From a checkpoint of a small transformer trained on Wikipedia.
Size: 12 layers, width 320, vocabulary 2321, 15.7M parameters.
Architecture: learned positions, biases, tied embeddings.
MLP neurons of a small language model. Each row is named by its layer, matrix (up: input weights; down: output weights) and neuron, and shows model dimensions 96-159. Each number is 128 + 32 x the weight over its row's rms, rounded and kept within 0 to 255.
Before each neuron's rows, "fires in" lists the words (lower case) most often at its 100 highest values on Wikipedia text that the model never trained on.

fires in: "and", "notable", "shown", "unknown"
L4.up371 [157 164 139 105 166  84 136  97 138 126 198 149 142 130 135 139  82 110  93 164 157 108 113  98 119 189 109  92 119 197 102 129 141 113 120  70 144 173 159  85 132 104 109 145 167 138 120 110 131 114 194  98  83  57  89 126 114 120 152 155  67  73 142 141]
L4.down371 [ 73  98 114 113 167 114 138 143 139 148 154 114  98 146 164 177 155 158 158  70  85 106  63 120 134 168 169 126  87 129 144 109 132 135 131 119 156 139 121 101 182 110 106 113 146 143  78 157 113 126 120 113 116  74 190 121 119 146  93 150 107 168 132 138]

fires in: "the", "all", "her", "each"
L7.up333 [158  82 111 115  85 150  56 112  97 191 149 108 151 159 151 135 174 139 221 151 118  78 185 162 121  93 122 170  79 138 192 135 145 149 143  61 167 130 102 145 107  97 190 127 151 141 152 152  89 140 110 100  42 107 146 167 124  83 132 136 129 129 193 122]
L7.down333 [119 132 146 101 127 120 203 166 147 132  94 122 119  72 112 163 124  97 114  99 139 123  83 171  89 110  89 153 136 105 107 120 179 117 101  83  93 114 179 179 117 138  56 177 123 107 122 105 146  99  64 103 175 148 132 106 123 125  84  91 112  67 126  57]

fires in: "during", "as", "after", "in", "following", "although"
L3.up28 [134 190 132  79 171  94 128 137 116 140 121 118 201  64 113 144 128 128 139 178 125 165 154 152 156 186 123 103 110  89 109  85  98 202  56 169 176 175 119 188 195  83 168  92 143 192  97 138 108 158 194  82 155 109 166 133 131 176 117 163 134 107 164 156]
L3.down28 [ 96 131 202  90 142 131 185 112  82  95 152 171 152 109 158 119 153 164 154 131 174  85 114 161 139 205  91 119 156 126 167 121 208 147  92 122  71 103 142 123 133 140 107 106 181 187 139 118 101 105 140 119 183 150 183 158  98 125 173 140 125 164 182 129]

fires in: "the", "his", "its", "both"
L4.up1167 [126  95 151 115 115 176  89 223 149  41 135 143 182 103 134 113 121 124 120 117 149 134 162 173 130 126  68  75 115  72 134 136 112  82 130 117 148  84 117 103 105  97 134 133 107 112 178 129 175 145 145 143 154 147 126 116 150  94 138 108 137  97  93 135]
L4.down1167 [133 149  77 146  93  86 101  79 169 114 108  80  53  90 139 109 109 126 182 147 129 109 152 101  94 105  81 144 104 147  86 136 123 134 150 136 134 147 160 131 103  95 151 114 144 123  98  91  83 155  98 164  26 197 127  78 148 118 108 107 119 194 140 102]

fires in: "to", "with", "was", "of", "and", "is"
L9.up1264 [107 134 149 196 158  95 143 125 107 134 135 100 118  88 131  71 114 104 121 101  99 110  73  92 122 154 150 102 157 178 165 131 123 180  90 108 166 150 185 104  97 172 139 160  74  85 122 141 115 141  77 104  85 101 152 149  97 115 118  86 104  79 140 144]
L9.down1264 [121 125 119 100 153 107 121 145 177 103 157 136 108 127 158 193 135 119 102 135 114 140 127 159  82 111 133 141 138 135  73 150 176  52 105  62  77  89  84 134 185 114 149  94 124 142 105 152 189 102 160 156  97 137 160 102 109 175 149  96 128 153 161 106]

fires in: "and", "to", "of"
L4.up26 [113  84 148 110 142  98 147 125  95 143 120 158 124 174 127 173 103 144 119 148 168 151 138 154  93 174 119  97 178 184 176 124 124 107  98 104 174 156 115 176 143  75 137  82 102 134 149 139 141 115 145 131 141 139 118 111  99 156 100 156 114 131 135 127]
L4.down26 [ 86 154 117 133 139 130 113 119 165 118 156 187 118 156  92 126 138 135 107 119 155 137 127 190 110 131 148 140 143 129 110 128 158  87 128 136 111 104 148 132  71 149 125 148 183 102 114 156 134 157  96 142 133 118 148 160  97 143 116  85  82  87 115 138]

fires in: "as"
L2.up647 [157 106  73 155 130 103 114  78 124 107 164 133 165  92 135 121 114 157 141 172 172 105 137 142 173 158 170 137 118 118 134 128 134 158  90 142  63 128 221 117 158 135 132  98 132 129 101 125 174 142 191  88 152  68 127 142 105 102 131 153  77 142 129 148]
L2.down647 [138 174 112 117 125 128 138 135 110 155 134 109 173  38 142 100 130 115 111 163 122 100 118 198 110  18 121 171 180 106 127 101  97 146 126  95 101 162 178 192 139  93 188 153 107 102 145 139 154 141  81 154 182 121 118 108 115 137 171 154  54 157 123  98]

fires in: "the", "that", "this"
L7.up1248 [181 132 152 186 124 123 106 141 134 111 117 129 187 109 182 210 158 126 159  90  80  99 207 157 141 122 143 152 116 144 143 129 115 118 133 159 113 124  71  93 115  89 149 151  95 138 145 108 163 134  81 132  85 147 134 128 119 129 160 110 132  98 125 136]
L7.down1248 [ 93  66 136 142 123 180 119  99 164 112 168  96 119 154 107 121 113 157 178 170 144 100 118  95 140 123  82 112 112 124 150 141  86 174 172  51 141 136 153  77 152 136  91 156 186 102 105 160  75 149 113 142  99 128  96  71 115 115 133 105 123 114 130 124]

fires in: "of", "from", "all", "both", "either"
L4.up379 [107 119  92  77 131 150 161 150 188 143  99 160 118 132 180  88 114  28  88 107 104 129  89 102 203 168 181 110 118 145 148 138 125 160 163 110 218  60 174 152 168 102 160 111 121  98 102 148 127 125 174 140 145  86 129 175  77  53  84 148 137 138 130 115]
L4.down379 [153 158 135 137 177 117  84 163 142 148 151 108 129  42 150 101 108 133  85  89 144  64 120 133 153 131 133 107 172 148 104 108 113 140 186 177  95 178 153 157 136 114 104  96 160 126 169  88 172 153  57 106 103 146  94  69 100 166 179 134  78 103 129 156]

fires in: "as", "sometimes", "ivoire"
L4.up58 [177 121 107 138 154 112 160  67 124  88 182 161 121 141 140 194 127 186 128  90 131 122  80 195 150 107 111 126 103  95 144 142 160 187 138 153 136 142 171  94 151 133  99 142  93 177 110  86 134 139 184 141 159 139  83 162 116 102 163  92 115  92 143 149]
L4.down58 [115 168 135 115 144 118 154 144 130  94 113 117 111 104 164 136 174 130 154 191 121 125 104  70  88 123 127 166 161 152 110  87  94 105 111 116  93 181 116 158 173 108 108 100 112 162 114 117 114 158 135  81 161 154 145 121 112 137 152 171  79  89 177  84]

fires in: "and", "or"
L9.up135 [119 121 107 117 152 160  48 130 120 166  85 101 106 135 128  50  98  92 143  99 132 180 130 102 139  58 143 107 112 115 143 134 153 129 123 113 110 122 149 178 133 109 137 102 119 125 180 124 104 169  69 138 105 118 121 126  76  91 123 163  94  87  95 127]
L9.down135 [107 135 131 137 155 133  50 134 164  88 110 147 111  73 140 120 118 136 158 142  83 154 127 107 114 171  97 162 112 128 115 160  85 130  55 138  55 103 143 112 138 125 190 142  92 140 133 121 126 121 132 135 162 163 129 126 178 190 153 190 145 141 164 114]

fires in: "has", "had", "was", "get"
L4.up1001 [170 191  61 143 139 149 124 126  94 123 118 113 141 124 178 159 175 125 132 120 169 128 186 100 107 143 145 122 124 153 153  68 182 100  87 145 128 124 116 101 105 202 178 119 124 146 169 140 127 165  62 131 182 116 133  75 161 102 121 130 168 140 135 156]
L4.down1001 [125 119 161 132 148 114 130 155 164 136 128 157 180 103 116 149 159 159  99 125 150 131 125 137 129 151  99 108 161  85 156 107 101 110 113 118 112 126 166  97 134  67 110 135  68 107 149 135  99 116 144  95  90 115 168  95  81 170 173 148 129 120 114 115]

fires in: "and", "its", "in", "their", "is", "real"
L7.up862 [111  95 103  41 135 155  82  85 143 159  84 165 172 192 164 155 124 112 122 123 111  92 137 127 119 121 127  95  97 101  94  94 107 152  94 108 149 100 138 113 182 120 134 115 160 112 123 139 132 133 139 141 127 113 164 123  91 164 201 138 107 154 177 133]
L7.down862 [ 85 118 112 140 107  84 127 143 101 160 134  71  98 143  87  77 111 134 162 133 168 134 112 108 139  85 139 194 126 149 142 125  95 122 144  45 130 176 114 124  92 144  75 113 162 102 166  90  68 160 109 113  99 171 108  70 103 141  82  82 116 139 101  82]

fires in: "that", "before", "due", "after", "while", "until"
L2.up1206 [129 111 112 147 105 128 128  90 164 143 214 178 121 118 132 160 137 127  72 159 140  98 155 176 163 107 117 108 143 136 169 130 138 188 188 131  86 141  73 102 130  93  97 141 167 117 134 117 115 134 146 137 110 149 119 197 109 118 129 170 164  97 152  99]
L2.down1206 [ 90 133 132  99 130 139  88 114 102 112 164 141  55 166 128 155 153  77  88 136 157 137 117 136 165 117 118 168 161 162 121 147  69  77 174 125 171 130 119  76 105 163 138 206 120  71 144  95  98 158 182 153 166 140 148 111  95 118 129  77 141 110 167 141]

fires in: "which", "that", "who", "by"
L4.up1201 [142  63 100 124 130 129 100  93  94 100 109 123  88 148 130  48 145  46 111 131 152 136 185 116 153 139 162 146 125  84 144  83  99 131 119 194 158 105  85 113 139 182 222 113 151 110 102 137 117 148 138 120 167 157 192 170  75 111  50 105 129  75 102 105]
L4.down1201 [155 121 129 165 113 112  63  77 121 124 139 170 137  83 141  99 141 112 146 156  63  98 129 183  35 109  93 154 168  97 155 156 177 174  91 137 123 121  95 114 112 160 177 100 130 117 108 165 128 180 103 136 109 143 195 179 122 109 136  82 129 142 117 112]

fires in: "to", "was", "would"
L9.up1268 [125 109  94 153 118 180 157 189  95 126 104 146 151 150 125 157 152 157 149 127 121 184 225 109 126 107 139  95 193 123 120 138 181 107  74  97 121 124 112 168 162 111 172 188 141 133 114 135  84  55 158 179 166 116 174 113 152 124 112 131 104 192 138 127]
L9.down1268 [ 65  86 140 156 162  87  94 126  61 113 146 132 190 118  79 130  91  53 157 146 181 171 116 142 172  84  82  97 121 140 123 143  91  95  80  62 131 160 110 146 117 139 142 148 119 120  93 119 115  91 132  92 113  90  89  91  85 177 230  77 116  80 117 157]

fires in: "they", "can", "which", "who", "must", "also"
L9.up705 [146 156 119 135 161 108  82 143 155 106 146 148 106 204 188 125 140  96 125 114 100 107 115 220 120  83 151 142 172 132 205 128 156  87 136 133 157  59 138 131 171 113 163  59  39 102  96 163 108 113 108  91 109 138 133  78  70 109  88 123 101 143 127  88]
L9.down705 [ 87 115 159  99 161 116  73 109 109 183 126  83 119 195 126 140 139  64 115 117 144 138 222 142 140 118 139 120 160 111 115 181 163  88  77  65 105 158 110 125 137 127 104 208 104 101 139  87 106  76 133  90 157 146 145 134  74 149 157 137  89 107 130 167]

fires in: "of", "de", "on", "don", "d"
L4.up815 [ 69 116 122 143 101 134 100 105  65 159 139 156 123 129 177 107 181  60 123 142 155 105 112 164  74 102 132 116 100 100 147 148 129 164 153 102 137 169 101 128 144 133 169 163 160 141 165 146 119 102 127 142 129 134 116 101 116 100 130  88 143 137  99 172]
L4.down815 [109  85 178  99 128 156 112  65  90 164 129 103  92 111  99 180 184 117 119 113 119 166 168 129 168 120 193 155  93 162 127 151 107 116 106 105  82 116  73 144 108 159  58 120 114 169  99 118  92 188 163 135 156 168 141 114 127  92 196 102  71 139 128 120]

fires in: "a"
L7.up782 [111 109  90 173  56 166 141  93 167 126 118 155  93 140 138 135 153  83 126 162 106 150 157  85 164 155 128 136  85 124 159 125 126 114 136 109 159  88  64 146 168 117 164 135 115 133 153 107 127  90 119 118 161 133 106 163 118 101 180 196 158  90 102 105]
L7.down782 [119 147  99  94  99 157  78  55  83 153 146 126  50 153 101 126 119  90 155 141 147 155 184  91 104  86 131 149 245 167 145 135 147 104 104 114 141  91  99 110 135 128 192 148 129  99 123  97  95 134  86  95 132 127 149 183 118 100 207  95 131 123  55 105]

fires in: "would", "to", "can", "must", "should", "will"
L9.up1155 [145 166 128 137 125 169 116 127  65 133  80 156 150 201 166 122 135 180 172  87 152 128 177 172 132 139 149  93 215 180 151 115 141  91 129 115 153 117 117 111 110 122 165 159 158  99  75 109 142  88 116 115 116 160 139 123 145  92 163 145  54 105 121  98]
L9.down1155 [146 137 168 152 168 117 109 109 120 140 125 135 142 142 101 121 162 177 169 142 137 147  78 162  85 190 110 132 133 113 102 118  90 144 150 149 138 118 131 109 139 164 103 122 134 183 133  97  96 114  79 194 186  85 117 138 103 180 120 149 150 106 117 194]

fires in: "is", "are"
L9.up521 [137 161 134 163 160 127 132 105 152  78 109 145 101 121 109 128 137  81 108 201 105 125 105 139 124 110 147 128 104 122  73  57 100 142 159 123  86 135 120 136 124 122 129 139 140 129 141  96  87  39 118  78 157 114 104  95 102 231 118  81 180 148 127 148]
L9.down521 [100 126 145 183 157 170 167  94 155 163 158 177 131 132 164 136 108 142 143 109 191 156 118 155 173 110  88 173 107 155 120 109 155  80 118 160 168 116  79 180 114 132  91 132 134 152 150  93 148 165  69 134 139 151 117 126  65 121 146 142  83 153 158 167]

fires in: "a", "spain", "grand", "an", "special", "chinese"
L3.up887 [186  82 160 169 105  59 108 113 158  98  34 224 130 121  64 153 159  89 139  78 115 147 158 108 119 152 119 166 153 113 126 114 135 131 149  95  88 127 180 133  83 134 114 138 126 159 158 103 103 124 148 164 103  99 120 130 147 140 152 135 167 123 127 107]
L3.down887 [193 139 102 153 144 105 130 103 150 136 137 118 154  80  93 146 161  70 188 130 107  92 167  35 111 126  90 179  78 142 143  95 129 170 147 114 154 124 127 143 163 141  97 141 127  77 144  68  88  84 179 141 144 134 142 145 132 106 167 141  61 109 105 158]

fires in: "his", "of"
L7.up991 [149 100 113 104  73 137 129 148 131 165  74 129 107 110 191 135  94 121 149 147 121  78 126  86 144 155 136  65 120  61 170 121 115 105 119 130 120 136  82 170 112 127 125  37  71 160 130 147  99 132  45 116 138 118 103 134 116 157 154 136 183 136 177  74]
L7.down991 [140 171  97 109  89 101 100 184 180 165  92  75 224  82 122 145 152 111 187 150 125 161 134 120 107  77 162  95  55 132  94 168  88  65 111 105  70 162 137 126 177 117 110 151 119 110 138 132 167  88 154 110 152 153 117 131  93 102 136 131  69 125 144 159]

fires in: "when", "and", "until", "also", "climate"
L4.up25 [149 135 150 122  87  53 108  95  53 168 151 170 110 154 155 129 106 110 160 103 157 148 103 147 104 151 208 133 147 132 119 120 196 148 139 133 134 127 149 127 153  88 135 167 122 152 193  84 144 114 115  75 144 135 122 182 111  94 171 158  93 149 136 131]
L4.down25 [ 75 135  88 101  84 154 163 141 151  49 117  97 105  47 101  72 109 117 148 102 231  96 103  97 146 125 109 171 219 106 145 110  67  97  99 106  85 103 158 154 161 143 144 134 162 140 127  53 142 144  76 105 116 141  76 132 143 184 162 145  41 106 117 128]

fires in: "as", "despite"
L9.up426 [ 92 152 162 155 159  90 122 150  89 157 148  93 152 127 127 123 137 185 118 179 150  75 107 171 131 174 161 156 101 109  74 118 130 126 118 125  89 137 135 143 122 129 156  93 155  97 112 114 176  97 171 152 199 125 138  97 175 147 152  67 111 145  98 174]
L9.down426 [ 91  94 134 104 159 162 162  91 168 126  76 173 134 104  96 150 168 100 143  96 149 145 103 123 148 185 104 163  91 139 149 129  88 160 152 118 193 138  88 134 103 112 150 128 181 150  89  74 107 124 163 133 156 175  62 108 127  79 139 132 129  93 116 163]

fires in: "who", "he", "she", "here", "health"
L2.up161 [182 148 106 113  91 144 113 146 131 168 108 138  55 138 110 117  49 108  97 114 108 107 132  84 147 111 138 155 130 131 172 164 153  80 168 201 145 125 123  86  94 184 172 105 173 137 156   7 126 182 185  78 110 151 115  75  86  92 155 115 139  60 155  92]
L2.down161 [125  79 149 131 152  75 104 140  85  56 173 145 148  65 164 152 170 129 121 104 173 125 125  86 156  90 111 133 131  90 148 103 101 185 107 113  97  81 129 149 121 161 109 133 154  96  92 199 136 105 109 120 130  80 152 120 181 164  97 151 133 156 112 106]

fires in: "to", "be", "of", "helped", "refugee", "instead"
L4.up1193 [101 133  83 117  95 112 111  89 104 157 151 110 135 142 184 106  91 138 176 176 174  84 155 123 151 111 171 112 167  49  96 125 139 107  94 144  98 100 199 127 143 119 183 149 102 149 124 147 146 109  87 147 127 138 169  68 152 154 147 123 182 149  91  73]
L4.down1193 [ 99 211 119 116 127 138 110 103  80  65 144 119 126 165 102 103  77 144 128 130 120 121 104 115 114 158 107 182 153 122  77 193 128  90 104 135 109  86 154 148 134  62 103 201 167  87 135 116 115 108 139  91 101 118 104 107 111 113 138 167 131 146 186  99]

fires in: "is", "was", "station", "in", "it", "pts"
L2.up34 [144 136 115 157 168 138 138  73 105 146 130 159 122 132  77 106 142 105 121 186  69 156 113  65  68 156 149 132  57  99 147  78 147 208 197 126 101 134  80 156 109 156 196 112 149 138 141  70 158 106  91 177 131 124 200 171 191 153 130 133 129 119 138 134]
L2.down34 [142 124 115  96 147 134 124 151 155 102 156 159 188 107 173 138 191 161  93 178 126 125 123 125  94 154 130 148 164 170  96  96 171 127 124 160 155  87  77 162 130 100  87 136 194 117 193  87 150 126 136 122 158 136 111 139  95 151 151 144 142 165 147 137]

fires in: "on", "in"
L9.up1130 [100  88 129 181 120 164  88 108  69 137 178 126 174 128 137 111 154  94 156 174 140 138 168 132 103 118 141  88 112 134 144 118  81 153 107 150 125  78  90 155 158 127 115 154 141 148  93 125  94 154  91 112 174 148 140 139 143 137 161 114 158  98 168 122]
L9.down1130 [105 138 142 173 108 151  78 115 149 141  59 129  99 169 157  86 108 131 176 169 189 127 137 125 154 116  88  69 132 149 118 167 126 139 125 105 103 168 124 134 129 126  98 119 132 160  54 141 136  98 106 134 123 151 189 104 111 124 169 163  45 114 156 161]

fires in: "they", "having", "can", "have", "he", "we"
L2.up310 [148 167 139 177 142 119 165  88 150 130 125 192 115 133 109  91 120 132 187 104 188 127 149  99  88 178 160 185 150 107 195  92 112  89 130 130 161  79 112 122 127 112 149 136 137 122 106 150 142  39  95 142 106 203 155 109 122  62 118 142 132 132  88 107]
L2.down310 [166 145 125 148 103 131 124  67 175 201 130  99  94 136 133 110 154 151  86  90 119 103 142  92 121 130  95  85 196 165 152 146 165 179  71 162 132 126 127  97 157 106 100 149 101 113 184 109 155 137 107 174  93 102 135 139 123 102 112  81  79 217 142 164]

fires in: "in", "w", "of", "a"
L9.up732 [185  14  83 129 111 144 165 160  67 126 102 168 136 123 166 114 150  84 109 177  78 179 162 146 149 114  99 155 171 176 171 130 131 158 134 127 141  91 165 131  98  74 155 136 116 143  90 123  53 102 152 162 118  75 155 135 121 109 148 125 159 123  92 127]
L9.down732 [152  64 164 153  94 131  71  50  83 145 202 170 155 100  95 104 126 139 155 122 217 123 139  88  92 121  99  66 136 126 148 116  85 159 111  90 135 126  76 121 155 102 165 101  97 151 121 120 133 133  75 156  85 146 105 115 163  79 148 102 183 157 113 151]

fires in: "is", "barcelona", "in", "beach", "on"
L2.up278 [119  73  76 170 137  75 119 126  95 180  94 143  96 109 159 121 184 110 109 144 112  77 162 136 114 141 200 134 138 141 123 120 106 143 131 146 178 126 143 181 111 126 136 143 127 176 151 122 125 137  77 127 118 163 167 137 158 100 151 161 152 106 160 114]
L2.down278 [ 84 127 177 138  81  99 139 197 159 144 115 158 156  74 124 127 158 106 122 227  77 138 125 189 156 128  73 107 101 142  97 111 132 121  84 158 113  85 111 117 109 130 106 114  91 131  92 102 127 109 157 140 168  98 128  90 132  78 138 134  85 115 105  93]

fires in: "s", "its", "their", "her"
L2.up10 [127 137 147 106 105  83  77 137  86 107 103 123 127 184 130  97 173 106 150  89 137 148 105 148 151 117 150 110  76 135 152  94 132 134 107 160 158 176  93 170  99 121 128  84 115 123 154 130 165 165 108 115 105  54 142 131 102 170 171 153 154 161 143 136]
L2.down10 [ 96 100 139  92 157 142 102 129 176 177 109  86  75 112 106 110 138  60 156  92 110  73 105  98 115  81 142 108 112  87 151 152 148 148 160 132 118 158 125 160 111  90 168 112  92 151 149  79 106 163 122 157 109 160 150 112 105 163  96 133  75 172 167 110]

fires in: "on", "don", "do", "year", "once"
L3.up241 [141 122 135 173 147  87 170  78  83 123 103 104 111 132  86  69 114 120  97 121 121 184 156 217 127 154 126 119 142  87 133 206  84 135 160 152 128 160  64 143 163 106 151  98 149 147 130 181 130 147 149 155 203  68 187 160 109  97 157 117  53 136  92 178]
L3.down241 [128 130 109  92 119 110  82 154  94 155 122 151 110 107 109  75 178 139 118 182 183 164 160 110  93 103  62 108 103 138 114 138 148 148 132 160 114 155 101 130 128 143 132  96  93 141 126 130 137  97 117 145 145 148 115 110 129 113 153 147  83 135 178 150]

fires in: "on", "nintendo", "off", "offers"
L4.up1181 [190 122  94 151 101 125 100  63 179 149 129 235 140 112 111 171 131 129 114 217 149 168 124 131 131 135  99 116  58 162 113 120 164 143 173 136  83 148  89 111 101 140 106 128  85 156 170 133 172 220  98 151  99  96 167 142 136 152 130 157 162 101 128 127]
L4.down1181 [ 51 163 153 169  80 121 153 143 111 139 148 133 115 117 116 104 171 128 182 158 168 143 191 136 122 140 123  96 137 113 141 117 146  86 158 108 118  93 153 204 128 174 146 155  99 107 103  86 158 127 135 169 132 130 125  90 176 122 137  96 107 130 159  93]

fires in: "a", "affairs"
L2.up860 [156 124 131 124  56 101 127 142 152 149 121 114 108  90 145 164 133  91 119  91  80 175 211 105 128  83  80  95 155 176 145 188  71 119 149 105 112  36 124 219  83 133 137 114 140 134 159 133  96  80 130 149 145 110 157 105 104  95 160 184 111 131  95 105]
L2.down860 [131 151  74 177 136 166  88  75 190 130 108 128 101  98 121 180 100 142  79 151 116 102 119 134 131 102 127 172 168  80 161 102 134 121  78  77 181  93 135 187 206 112 192 109 161 137 158 106 113 135 145 133 138 162 120 125 116 132 133 175 117 133  72 117]

fires in: "where", "to", "of", "that", "for", "on"
L2.up357 [ 53 173  84 150 153 112 164 163 109 158 105 196 111 127 131 131 151 121 134 136 133 109 147 178 136 113 143 113 162 126 103 156 105 138 181  50 127 100 156  83  87 188 131 161 112 134  63 137 101 159  72 132 201 150 155 130 157  81 163 113 130  63 116 130]
L2.down357 [169 182 135  97 118 145 132 164  84 129 111 175  42 147 103 109 147 123 138 163 118  92  95 169 101 119 116 147  93 165 121 151 107  63 113 114 146 236 172 124  99 111 132 120 142 121 109 131 112 140 101 138 126 203 139 105 150 126  49 210 111 119 145  74]

fires in: "and", "these", "without"
L9.up421 [125 110 123 107 133 118 112 110 140  77 154 118 135 161 114 146 127 123 117 132 138  72 100 113 148 101 163 144 175 111 133 107 100 157 152  93 126 124 104 155 166 118 152 161  95 137 175 121  95 122 159  58 151  45 135 174 114 116 144 163 159 159 132 112]
L9.down421 [ 86 111 120 143 130  58  98 102 170 127 137 106  84 131 187 109 135  71 123  97 191 157  97 166  94 160 114 123 126  71 160  94 174 130 134 154  90  58 144 126 165  92 143 198 108  83 191 131 144  94  61 165 115  97 118 110 140 106 150 107 131 161 172  83]

fires in: "and", "or", "de", "but"
L7.up925 [167  77 114 152 142 183  84 103 109 166 155 139 134 130 208 158 167  97 168  63 134 122 170 135 108 133 153 152 110 167 161 160 188 115 117 135 160 139  84 140 139 130 122  83  75 126  71 134  74 127  80 115 118 117 161 125 159 116 112 167  73 121  95 184]
L7.down925 [ 97 123  68 124 118 126  84 139 161 161 117 120 175 116  65 114 102 121 127 107 178 146 118 126  50 137 153 130  70  85 123 171 109 131 114 116 133 144 156 117 116 156 148 159  86  75 148 141  84 127  99 124  76 162 125 125  97 129 105 129 156 147  98  92]

fires in: "it", "according", "addition", "due"
L9.up461 [125 144 159  78  85 122 146  86  96  52 155  88 137 194 169  70 131 132 122 101 136  90 147 114  99 141  44 170  93 113 174 169  87  94  99 152 128  98  95 103 102 125 113 125 148 163 164 116 153 126 167 139 125 158 162 160  94 126 147 180 176 144 117 121]
L9.down461 [134 138 143 227 130 146  86 121 123 122 126  95 158 125 129 154 120  87 116  66 125 143 162  94 157 126 122 145 111  70 133 198 140 122 152  74 125 134 130  62 152  69  94 135  98 104 177  88  92 109 136 119 124 121  85 143  55 102 132  84 143 179 156 138]

fires in: "can", "not", "may", "could", "should"
L2.up1065 [154 132  76 171 146 149 127  89 119 161 194  59  83 122 165 152 118 125 103 167 176  95 144 164 108 186 156 155 145 116 162 153 103 107 115  99 127 106 172 116 113 148 122 164 122 139 154 152 171 109 153  94 122 185 179 116 141  69 129 105 196 141 111 159]
L2.down1065 [124 138  92 104  73 163 137 109  94 107 139  74 140 129  99  89  98 128 178 127 107 178 122  75 171  79 143 140 192 106 107 167 132 165  63 129 147  79 108 113 143 122  56 196 116 148 157 174 182 140 128 116 129 138  91 118 126 121  92  86  74 108 140 128]

fires in: "to", "of", "from"
L3.up32 [115 127 129  95 146  84 149 147 105 204 194  92 177 140 180  91  85 157 101 112 134 137 177 153 122 176 133 128 163  54 165  41 155 140 128 145 145 140  93  81 158 179 175  95 142 185  56  95 183 109 113 129 117 145 209 136  89 147 146 100 192 119 111 138]
L3.down32 [ 70 157  99 146 159 134 109 151  70  77 150 129 135 116 165 191 105 118 146 171 147 122 105 127 117 191 119  79 163 164  65 175 120 153 144  77 127 133  83 143 182 133  98 201 132 119  77  94 125 179 144 140 113 147 194 114 123  43 149 171 111 155 165 131]

fires in: "are", "is", "has", "gervers", "various", "areas"
L3.up405 [127 148 104 170 118 103 139 169 134 119  99 166 214 176 100  61 196 110 103 126  82 126 160 124 112 155 132 175  85 104 161 120 142 143 176 166 127 112 158 126 105 132 114 154  96 184 131 162 160  89 148 155 151  57 104 118  32 168 152  91 154 168  86 109]
L3.down405 [107 134 149 132 141 140  76 127 152  72 134 154 105 110 160 110  87 138 158 139  82 164 121  99 119 135  98 137 198 134 162 132  96 111  52  34 108 100 188 181 125 121 137 176 117  93 127  71 139 161 146 123 122 149 138 111 114 135 172 131 111 112 157 154]

fires in: "to", "of", "for", "with", "from", "at"
L7.up427 [ 93 125  95 145 157 110 160 155 103 128 117 173 127 144 121 143  67 132  71 132  52 113 147 115 120 107 167 140 130 155 125 133 176 135 148 201 194  88 147  78 165 135 145 122 143 159 150  75  87 160 118 105 154 123 147 178  83 145 148 167 139 120  84 125]
L7.down427 [136  60 147 160 144 154 100 128 123 182 105 152 124 146  62 117 117  72 128 174  93 178  71 111  96 170 157 112  98  79 153 124 117 138 110 116  80 116 153 116 172  87 160 198  66  91 135 171 150  87 114 143 187 139 128 111 159 120 138 134 157 166 112 120]

fires in: "can", "would", "may", "to", "must"
L3.up1134 [130 208  88 131 127 147 146 102  87 168 134 105 118 115  71 158 111  96 140 134 130  60 175  98  93  99 170  92 151  72 191 152 130 149 137 113 172  62 143 166 176 168 123 150 125  85  96 133 156  83 118 109 103 120 179 120 126 103 101 148 127 103 134 140]
L3.down1134 [142 194 129 115 190 110 114 163 136 171 187 154 159 122 104 123 106 138 117 135  88 167 255 121 102 206  90  93 112 133 164 160 122 100  73 102 115  78 142 129 193 109 113 123 167 109 133 171 150 118  88 138 109 149 163 171 143 136  66 117  83 118 165 157]